config.toml
n_kv_head = 12
head_dim = 64
d_mlp = 2048
norm_eps = 1e-05
init_std_qkv = 0.0165
schedule = "wsd"
MLP neurons of a small language model. Each row is named by its layer, matrix (gate and up: input weights) and neuron, and shows model dimensions 608-735. Each number is 500 + 40 x the weight over its row's rms, rounded and kept within 0 to 999. Numbers have three digits each. A neuron's up and down rows have the sign that makes its largest values positive.
A block is one neuron, or neurons of one layer that tend to fire together. Before each block is what it responds to, as a language model described it from the Wikipedia text at the highest values.

Responds to: Marks the end of a full personal or organization name in credit lists and tables, firing on the next separator or final piece, e.g. Miles Davis, / Eddie Romero and / Jussila.
L4.gate1667:592453497518479582487487455419582508497493468480549504507469554458532440511476405479476524500521476517460456518512519507541470473480508533518509505436538560530543465591478504575416508444459570593475489510500615478475504505584490443422579514491454440517471478502487534526406449470514588488508502453545439380489502569550548512526496505465459534569497486500496472566508476514515509479543
L4.up1667:536431445533524527522508557541516539542486540473431504472512496464460491488457426448484554520539485525456496456526438413484498553520454482497482430570526447480512529485572508441466559481456448593476455505462482520488470506520457476523387515544452524461520530524474462485545487497487437575584501449512440459565577523506477504476510548429494464553554470507461500551626493530467482561539

Responds to: The token right after a person's full name, strongest for "of" before their outlet or team, as in Laura Fries of Variety, or Miles Davis, or Thesiger as.
L3.gate464:479513446564524470509475545539508528540538426515440472600475446511475469578492496506449487475579459533432470476480481499457437502528449470437492480439559502540499506553501447539496513443474495510470518543527557480428532477492433508443436445536446476531497514447473452547460483478547540544493513584494510499490516415553479520503524439506498495509518446529449434497481441535462574467532
L3.up464:436511543544474474464476479514497544558465502470458500577469413474518514542463545479529538412502496527454502532520517459467480499562507555467513469467567500528428526459514538514494565450485500467505575488558512469546499431511441442452528518467482482439531460516524480559398536463506457483585506566464481464501484546477448528548521420452580496520516454572531502460535533551525539424445
L3.gate620:452472492506552480481533439488486503524477438483496498512535492446538449533496524491562459541433609458467436477483508513525432621505458533459533460525523455516479498425435480497527483488552462490495535486540522554439521495434469456478543529478486508517472552547448475556477477480552505511466545460533490420516475545573514433523528502481472442553490473552426552496521530463420529531464
L3.up620:484480465552512464497544497497478503559518483490509517495481535562443449548529512516505481474480606484428457495462529474533464545540508542482539529448517461438465429470472454499509388494519453452480424503435540513497595461462514453517492483525492548520522562478400508531460552523526487518515551493477538457506556517454564467421513508417458552480521546495528500500547443493487518550617
L3.gate770:496543561468477498524495542508490609535577508510465590512458474546591558449568512502449569514603464469570496549538497488542362513466580476528466493473532493601518556493465483420540533504454494529492523559456509523467536516492499442492485422450545518437555543466467491461561567483501498539528466501499508507581484455491519535490536480535523503546495516511545518490437472481505478505531
L3.up770:510478500492521465463512483453548470518502451405483519526442444531494505574448512476482561511483522545557518509418504483473463512506456464559437562447479537550501479536543521504511478502528466509531471561515498511535471532488462469459493557532487491474473484496478509527465515521446514546508527603471482532480447533581522487490518531482439557467471430552555479484452484472469467477555
L3.gate899:452434488512483465478480528572521466605479519504518485558546475497488463502485478428525484542553536508496546478462448405459518507392443537553565551460459459538508508568454473515474578459486474441476524509468519580542517475530501534416500530524521492539519422526515539484487495504465514497514508448425435492464518479438450500473558454510481490411497548494513507464571472495530480506556
L3.up899:535447531477454523458541484539505505531455516452504364546491544520534540618507492540440521592487580536503534511538502516495510609473511501512493452483493479484447492584456452457586446470542438538502420483545532538494557497494424473525514498507534547523543458520505472444429521542512508511398513442506470541527522502527496473514482488530493536564461512529519500472554461471492566469524
L3.gate917:454455500523545464542511483479520452540504505495510455507495501551547579489529484462484511541456463549570449459510443478531408525544562486469424569434521474484469552430524510488555461545465546506467472480538475520489481489544459503444525540548497512478495529472556496565543480448482517489509535474438464467517458495506524474517544512490431506517554612484515489448484500548394506501458
L3.up917:541532516488437482496518498455550481497415483414523461529490539555523534456561457447481487483512529436510565478524473524526495506503510469547516505429495529467439401455471588544472554475518458551443473470536484475499515492477520530459521437431492505511517501456515538576588540518444450531514500470505478484538420468594489426507512503505461467501513534521566628509469488443485528543516
L3.gate941:555484519462430507502505515460475496514488502511404510543553513451569491486509461553469494459557475565513510495516508468491521473469488498471521478525505480519532480493483508505395558505483510476576566526501461532465507550432407429537545477462573542586479499488430549443495516535557511487495512480531521405480501445506488516463464505441486499464454481555556539534469502512481515551464
L3.up941:419494539518489508528486506448579420549539491486463531521444535467511479462465445493495497524543451512569455459541433530493531449493505465512541472532488463507477499435540455578550385500541538386422527504513462485506439488530465414500485520517532509507492459489503514483474450515439480487528518529514516516399522500448442564510475464494481520523516550458527498567512521495582508478545
L3.gate952:448431497553532471555484484472538456521559486518395497575523480510500476562467482488496553492471509470497494562487542429493478564479509515523451485392481529494573507517439489560440555455476501543464540519571532527462468430496454474435518485533450579452473551439488497532461437484512465500467482573591456453550478470492459507522574451447493461511451504458510503520499480504504515497534
L3.up952:498549561458492511563493470477525421502445501489568545512567530521486547495496483442443509427510514518553493568556487469525488496470506485519484539454435502416523517538566559544436506567552387528440530476456501535525530489493432522545445516554467526523533406469460509584522515448557496497509423472537529501550467548527463484457434424503494573546525566496463546491519401451482517491529
L3.gate1104:465557573528459476544536421452425501509484536477508554515525495441510486554463532441578563465465517564474550536539500532523540461518543516496484481532495517432445428568488498541505495496560559492419490474469578561462576511443540484548484392511579457533479493544497597597497436409560479557446456464478485489510498481484499522473475471546494479548524480486480491554572455492574445477569
L3.up1104:490447509496523458525465430443543493503482489533492520464583447502498417537492453480465506506475568481459493470522462542509445567545467499460544527508558536496472572526480542519535480444590524529520530625469457423500544494502435484526469472450456534489499445479565489470468518512491535488565504526492439561438531505496490454526554557481444486454499524532476517488576459554483520445501
L3.gate1372:427485510419533524500522453566419437483481493512472547472543456512555552536508506507552527459555605509490547499510502612485455519457568466529486499559568516474507500566532542521532468524508536499527593492469440558463445556515550484456422501497452461467509497492472439479533492557485513501448469488502494475496532461438482507525514497512525423519482455543442444489548498586487434505529
L3.up1372:453521478471525382470437515521529476497518543587485529479583558478538492476547443549448476486510490516558461438551514402561465511465530493469465527514552519538460489594575569518434470469485572536435555390469435491576523513505514467498514461499448419476498533476481521470421512510452444549497496518564568453469442502487574524539474473554543422475497555563462491522434532449453501547500
L3.gate1529:499445494506558494523484486443449511453456489566462568493545467536469449478428529449558420521452468465472512525536464498509481523440523535518550543490452528495522528520560499477445565474483476473499509543566501533433483510511568472395496457501489542520519498551447434423502487441504499542514499537502546526528519529477513519477563554450415535466476445467508470517499486474518516499546
L3.up1529:444538488509494470539448516500495418404451526560487466532499502472496533483565577492507533485516486517515443505532515498519509542503467457541522480496616388519529527445574534489494537515464538500460542492504518517418478447512474521474583473498468466495548507491459501534484447446585537534585525491499470505521484528519444496563509505446471466520606497485437511454496433457483558467524
L3.gate1531:395477549510460531488459480472598449522507520482478506539447551519469556487466540450485539462546561495375504518493474496448510535529531507554522508510501499608453526507493492575538513421555493526472531511545535452503464468517470529431507519417488511434467541456506580513406535513529485504521540463501531533473501480499495474504448406546538482483487491553492543469476438547560493482474
L3.up1531:436510483509421508518545478497483526461516473397494447604492501553556441535518491500574521548521478485549479536510496567460535518445575439442566527515532478485427490558547557505488511432509483463557498527471471489509576529523457512448478521481520499475456471539482524483501527407537503457534463521484464517453518541489537508533463441572449567485490432566503504499519420465544563471406
L3.gate1610:475472446498509491478486476509417489458434533517471434466512545513478501503481486476443488469490398505498478512483415481499477483462538477406470449423489539536546560518434501480527468488470438474463422494432502529488537467526495445510503427489524498469512510495536475533413485478515531499522485469531478506427472501458521565477504486513506536439437443456502518557522459514547516470510
L3.up1610:455466497561486454406514517524474593416435531518480491493486488553489473482503470502504459516520393450378483529476493560498501495532457505516489459532566478465449498501546583533552468488473506556489469492514494482554508587536520527458512491532489499533466536501449556547509426516486486473575512547478498527465476472527508529435517529512485529504535481474472526497575578478573457539484
L3.gate1646:481486580550486544512482513526491506567487494484491496555459451471527485545570490486445450526547531497419488529489488419494496494489479531473527499452495486473518525572536533444544473516529504537494518557500444496482393562431539485511502498498441476530447490453486490492494449571497513616590516487477477474470521507454564563492499463527593477462531557523524564555558518477493507518481
L3.up1646:468488472510583502464526494433516473545566540463531542472546452564432509515523512496466481431440508511535512496491485469492508443450498503495556556523462469499541492461538490502511522452468463500461557551458534497522451417528471515445512536482528463459519517547502506515532535452505430513496596488484533503479535564559503521556509517475450494522572498541485470430603429504558486510560
L3.gate1805:537507514538521533514520517414483515483480463449479463486487479449454558470458508441518552509531531480506497517519497510463458511484522485573518480554458482544481517524557476516513490419509582559507463497560437518532496510472496480508490417442510559538524495468538481532413532467525566385423521450549469518485544456507425588495568575493494519564519475477473466588502531531576500562515
L3.up1805:529468497527596508437495518494476569449519533426489499533509508445518466546527412501488474433559474504460559454538475485522489515478487479563477530462470455525432537523461522473406624503436539519548492511531507564494489451532495527402551527448519503467499499514437512525482544494396463514453502500482468480481448567464481454503462490527429537514546517510503482485506521498495582540523
L3.gate1918:452492490487525463537487516446519514535521519481402480486445501538484505494497506536507516483475507470487488511514530437520531504518498473596544463492498543526494454544456537511502523472498486581522543468602548518466452506465522472484545501592472507436470529447436491505430448518516416532522555564513464468452459509495528540524555500427493533571413511460509460545473535502570510525562
L3.up1918:479537408508470504548512525575508506522505548476452492561455482545483431549484472489491467464524528540502489506495452548501447561471458549512461569477494481533512452528519551536503520493492572539506520557542479570557528541447550434405526507544492514481435494518564483551436492537485477529492547583491454493504459444458426468455585478531515516540491486537527476470563487448458633499453
L3.gate2032:474496471401508533470469576526444455508465546451544457486488454560462487440409419545523478466580489490471466527558486547532493450553478498588544500462471489536540478595520530500480520517501496521501452496501483518496503507523531516431530509550473566448530446504476568536454524476518610459535458526510480535544512543516575551451532516481519527535447505551508458499595515456539579522533
L3.up2032:509476484490517490481521459518554479490435500475497523568473544512510476486464497490505498554514504445514434488493456506538545468523501506550522491413494541488454478519548522456449529508508430529404535509494582518516516412541506440539473497563451443469491458560502576514443555491460555533533497556544460457576512473493475445498571562483481481474424484517444446503499523569542507476524

Responds to: Words that open a new full clause mid-sentence, mostly "that" after verbs or nouns (said that, meaning that), also but, while, because, whilst, opening quotes.
L4.gate465:494472518517535568509537457510520493467509494525477467461469470497554554518566479463570484550478508479479551434451563474444448457487558557552515499520528471439456476522503501464459491502484425508490484529517583497480418470529468520490469470510442500437585548523587476520473438461569542530509433410532522447478447533550509590523483496491459500521552479471463487505535490496506489471537
L4.up465:551487495510508440468531536520456453467489513572430498572477495571537525517490557455496469564543443509527504493459570479525496474559508461496457467481481483494512452590520533497458494458449491615469477541520476421570530480484485468492491494399541437556421579477489481555483559493472573554451520546500529568441502542491497487537497520554506518510492494496536390492481451528542485489428

Responds to: Opening quote marks that begin a paragraph, such as song-title leads ("Borderline" is...) or quoted speech; weaker on paragraph breaks and on commas or "that" before quotes.
L3.gate162:514551478467509532547542460458511489539464489512565439488527532477468511514556495505496522417529494472535557448494522464519568439528493489513490442523502496529476445559491450420438458489380434529524463532445502475519534490484425572528562460552526499546564481536559427493468483504528474521463469430495403457479399461493535479509480366536503477476519521507504474568384479478560496502504
L3.up162:523478506458548509447464525483476541569565525542365465469497431515440467521514516566477511469497530451515508494468521488568477530509409578461505502500432494546440452508487618418463528585478505558489491517544525553554434491439417539510506426519491470446549523536586454467519523462599500555467448467474530537524557466509462505544444510503429433498477503493503385512461537483508495497544
L3.gate338:489515529510502463501490485566415436493536572516516568474492474483478522544468458525509553459443490453524531501484506465457512542461553489535488436534427496435438521504401518516510554478453491532450504533505544473560483551505430523416523486469514493542557473478439492473444516485445461545473482490538453541475556532433537548509452497515611548616496451592529477528488517526524505534537
L3.up338:481499530474501541520439487529440542498497526441574548466529499573450472491529448456520489505508433459519551497456499541538544589494522466524545484542457510455440506543464506492497497444484502520510404512546520463486573469502466485512488604520492516527568531436503532559450490481461428479434453447514445531492512495493595510455492432516609488480493466564525486511492443477461475522436
L3.gate545:439478424549506582527460486463565462486499571479485483542442498475480480490502514514518451557542522489597434514447448558536500538514544455452462437513561498470448497497463525546501442401483520518543485529490536456515454514537475526543480503465562525466525496630473526451519475495470451537499408513488511446570499481513405448512445540520439487473467458473450478458491498525479481451436
L3.up545:446475487496495471539521495479471533520497571467434429507501525467494477509434486466518506466489555446509446510441508507520481497548538529507513515532532512518532426517460488539521520521475449415496478468564525523474478508443458522434487491493500536535503588465458519492424460433509474496480427524512580479465579532525504533431465465455558514462484393478493439508444448467557503523470
L3.gate575:535493510456441504503483520400479491530551511476549494529488438508533461512414444506579538564398499495489538571522478438567515393470574500549538470432488493443485480531553514523562536445524531499513412481511494539424517536535533540470517459538460432488447567483478499441516532503536511501522577472548546488414424513523415513537525462537479519559520505536518514571511508515497482483487
L3.up575:517546474519479567419534586463486512506500497511464487505444548483526508559501553600519462511483463581527505529503546515518525509471490541482474508528514529536533502484543579524464519486494494486502473480531509467460423497478537509511465591462550502453537480524465484566537448538499575539506481466454527530454499526503530508540485503492514535486501525474562444584518500576503459502509
L3.gate584:545551542453443479453475513525525509504424519484515443502441552502533484533471489535521461514521504459443515473498479491444544565488547522481520451472536473521483497531443478534487430503456510490528505429408515581533574508508486432574442411506459467475488528464510497532527494501495534428563479521465517432530530416487423465502470493507477451454494573531527506485507479477471486522481
L3.up584:488475456488416475518463544509530425560467487525482525495515516453425453422457491499515526453536531503436503491436432441508519459480473487480557498544457553465513564514429453501474477534500501454573534457547492456494487505529546513532467489517503545462506493465449499616562433491510509407431511552473458462507572528483457471501438552525460433542499463530464469422401503421526406504513
L3.gate628:509531480477445439458565543541485556543466489509498500556529524454500527483498565471530516546497515490468543512433495463569496450579491464444462479468517451506513466589378489513497451432548519509545486542524518539487564458494449554512543526537537515459482454534443533507517497463491530529517463541564561519511537497452550481523506433438467555538496517458492462483482521498514447450525
L3.up628:519472531535473521524424405465451463408621518513479464545431477483501437443523504451441554470436475496522497511473432558464455514461463591528526482448485520531510531484493503485500547461504498510521452500562493458408463454461545519522427601463573469426487447440498511488468557519492467472471459480519459534466512497509495460442469460491516462522459534532475556488440501499485537493459
L3.gate785:544484504469480490455484544517467529524540514471487539527484477471527578478555445471473547495493490508544583533446484480472517512529542474422420521469473441493495413432524492492496497534484535465491436434501497484461539457509524488512514533513457482483503515463514492560493482517499457448501563466448429548507467488428515523462484540519482497492478523570508490497531514532478476535491
L3.up785:503527421524503477518479511488518518595547529552530433538514572515541514490427422471473509553480453478517540492492478521435481437487474491493463523502563481502465537461547550451507463417496499454476484526551443447481513445434476500536480536494466524458523543445440477561478498556593535529481515498470422542427521542574510523427449566481444508417474492579461501449527530511537458428479
L3.gate853:446565515482524540512412474533426489469418588500533536493454554491449489514457527541515490485495561535505489478488511525539557565529546486552532542486529535456505494521469539509462486521475420505464504542503517519488481472503539559491478496501429528515471482433463555477420489514497506450537521522480462471518565518585512453531483591498559394506480567494577479436445466568521509523488
L3.up853:441478456455536472545545582554407538503476490521518518491450493495513492511469470444485502570443520461433530496575536526472528577454528448497581538519518487508477504595476405571484444501464491540486533503529486480523481508515589494524490431503547477583514478383480530470460561491497413548574548512523484482566486540563466461527530452507486546571455547557504474575451407482472475507462
L3.gate951:472442563469438419475505509475527467530565513449429503464490446498496480531444541461444484434441475530514519521451490511516423470573459496533418504545478471382445539522499511504505561468433582496528497559595548484467522475442425545448471514525535530482508497458450511488494461447455458515467493509613538494500547521484444391535485508501457484534547475475454582485556512523451537392439
L3.up951:506493513531510448510478443547480494479523509418488463493517510435449445516491585403449567497518512461511554584469481465555465548499516530474510478537480496419450476520555505538440546506495568492458479522541478530485489552509462542442529505493548509486467493431453524490445496469439499502456516464453415535427499517491466489465485536508465608575566512507518568517492509473485507432414
L3.gate1236:501480499561497533469515513546562515488454552473516493451490469424476492433543468539574477568512508473539501458516519432471491528509590524472502614477529481473496518466526544524495512554429518467489488491501536475581483480449505446528467500450430514515531531463473488504458611493506554570590550454574500511525520486497502516546489521476543476494455514513532475495556493575480498549543
L3.up1236:514497482501554516514495555512499533533493545479475537486466521511519390592523497582506494479533482506489454536503492516550493470469467518573471572528504485460542554501565497526478518511482545500471534510530533494509504539535515506446531479466475512526469593536547428496555480417456538495550468548506465490529554417519532434531442525457512481508475501562523464521486547566498498521463
L3.gate1382:493525553515434416450439467518444483475413451470455525520512477559516528520511541465500507528472484462602441481472473488518545482522498505517583532511478490458564484508591485518513444518464527558448553513418509518564510501523474536490452465482548509473477413517453515503506542446545533509523503572469559509521477454518520543469560569439514390487490506528477477490490490528496478493492
L3.up1382:529501419513491574535478490514531502504492453540548515550531494544506490505560491508558549568471485480582559490521507534509494544537458504467457546520476448520487456495482505513554525449457569555593516496455505564537465485527455478565506502519473512459469441474507512504473577446583471460526527521465472480635538499450493569508540479523541453519520518541486416473580507517519523508455
L3.gate1401:480465531540454512497525483576497484509515639502422510518508546456541415510469549486554471480480509510472554491431470521514570465476580516537496494493554474524558500524474543528466503509542521553460500567564549473516550498430446549489507477537454484460491502464501475481499534534498464476473491559479508529476504517472472503485475488526433529447481479476507480442454525485524512496453
L3.up1401:488532453509468509505512532496463430526451553458450520528480482492498498500498529488543492494464460492520530519459442504499553495440515502524485506467541456506492502448507536485551493463502490547522517467536525513488532485503462477508532526568506482466489503457465517496505524528548492534441482552506494449527496505507516481547530526451451484503549464445508475429442475382477467442429
L3.gate1477:484514439518465489482526547538409455518488469516483565435557517541480538475456540413552501541538476477518466539421536504463550439591488450537551471506523532475554480522579480527501519465505490488508507561485513520483506531461591527515496528433498519457466432549490500531551450528529565496540439509450516525494524519551466491563504476484524512553528543538549493503539489465471559543498
L3.up1477:450519498504453540506534576534453411489504518530474502537521508532435502535533549509548566463459499551502535486466510536432579475502556455516540494468545485445462563482502481557572483526588540502458490541486555437481456477527485487475490457496481553506540477491551515483487508516509558496485519475429469501514460494521446511521442495547490497481545478472521492542483562528508510591485
L3.gate1815:542488545493548485449528531498467560565449508430461523485506415484526517511467549552570520493485540538508468530470486562553489489493527559580504525468560515477448536497442537576480505562483491495393447527493477418465528481486528534468513588470431497467442478489487482596504483511505481573502458532493450471534523515475479545495555509456526471478469482549566505503515504532503546514526
L3.up1815:473535473441481518568504451496487527447531504457562475471415484483478497548493517479523492526515471541521518536562540515464456467538531459570500476475548523497479468496528502443529456481539509488504481551539498453503555476495538434564483499380434519480544483536434514547501565549543468521522508531494466507564555412581441531518472531476468500425489475522470506544558513538483423498496
L3.gate2028:429523482552426442444471496465528560515495543473508532543511473502490518490483523446483468479502494466476491507427499503496498453415529480527519471473496486436498496502466516455463496450489536540501496502455583508464541530547519494527510492449473478496512586427526497561484476481495555555532597516528429436499479450557518534564495510533522480542490601557446456475472463525572465461493
L3.up2028:508554451558490552524550482484481554585424576402477535470545537504470451505562466540502522509507535502553531468494500443548515517500534555482510538521533535490527439512473508477466493524461520479529536583560458548515470525491489562425441416474535594500544569458389429505460538514596585517517543491484515573445511437518511523488442555479465498452510481471448503566514436493472462516515
L3.gate2030:519566472435528423485517498466409512453479506529479540502450569527492556533517490542506539519523487493552480544454502450500531463591452493488512532440487455435539596487542465495462504413451507520478603615524489451505398457508460480499455485515444429442426536533441507478517472477492502459561419487445442547490510454537492475447570485509509492539551482495513521411488529493414504497535
L3.up2030:458553498477470503433475503561509492476544506475460517501510534419443476464511519508492452469504448481578466467522428517575520522489509619494494563501511493430494561479498554541534506499457485483521494548511459411461454439460462471512526526450415497509532531490548461450562474513466456532554417498464445501448520544463480526476536425485508543508515441482536543449475451466502478522502

Responds to: The first token of a new paragraph, quotation or table row, such as an opening quote mark before a song title, "| Party" or "| Source" header cells, or a leading digit.
L2.gate299:487513526483420494452508493539490611500486561484459514494464459432509467483479535498494525521515578473540456506496522473499483552461532547501539505470487487563500452505497377476559486455491510540390443505506556507500443480473503491584533563531450593450489490502502455434460565550471545508483511460465460535454515466545496561503559488470506540456506533419451467535463493502515545538483
L2.up299:514468460427509490527521569519482501483483570562445425479483528506472447537483521491508470506462604444547533517471487491580529529551510462503526446526589537532530470480524483502455578508483459523463518484542438460493530456517424486451492505544431559522478474494503508525474495486522530487485545512420506465447612409550499495471504526509465463495494499543476452499454486489503424522448
L2.gate920:467536542522505466513551496479415502514421501484466510447527434495538505441448462454570438455422561516482407492444544518429479524517563474509466496479491532518575494492458477423438515527472523516523482591394486499515472506465582417494473469478475484508466605481473451511452525523501521478516527473489553505521564538436544518520495479520499498504568520434495436501492491611508546525522
L2.up920:526517470561489507556530519604505517475485465511566487568455548513478454549513531504484436474530502469538540431514439560442462512413498487502474548438554510461476481558472512471508491487497447500543516514429497483499534504517474456558491477536505520496497576506507504471510487475555525484505488505455470462469543500441511495471482477485535397568482493488550537506472534601406468456463
L2.gate1892:498489525468466512581552418437515538571471524430437451508429458481500469501502525497558479578537549442537443535471479468499472528493530522504469495579547444509470469484479493495511470490400483483516442463447454483482517527458452570510449538530517575502540442488496501473431473505520507506467497447512552553445486560519505482540440486559496494467505497493526448483461487483493529494475
L2.up1892:493529559466521474474519478556486559553471486579404490533433453495468452536478475476557527477518462394528524526525496445463468587558483520484478502489525409453501481531521458530497521493490509422459524507532481460490535492477461396472545554491486529461439528519527515503428458435519508531517431494539508518542447488499556594511483482551479518525511526459494483502479471531389523554466
L2.gate2040:498549372496555475511520546450533515523498514580522467472494493443471567513493501473473481559561467500533516537460471452549440535476525543452510454464466538447495589472537511490536473449453491467619497470466515538464516550537499443456560474460484474525553530460440468552491507486537527524530550385450505471517566473468508509469413475448545493589499456498497453467472508520501416473524
L2.up2040:502571477561519490509563496509463471443530513535509516516512433494432496538545507483489467487525504543512522464496467474532492513532481505580421536512477427491493506531474534468481440452499578469551485456519517458454477536499548479463410534562504508458567536547476424477506484484471557560484469549535458605567551503591492491534534442529636525540460561502462478501478569534505485553476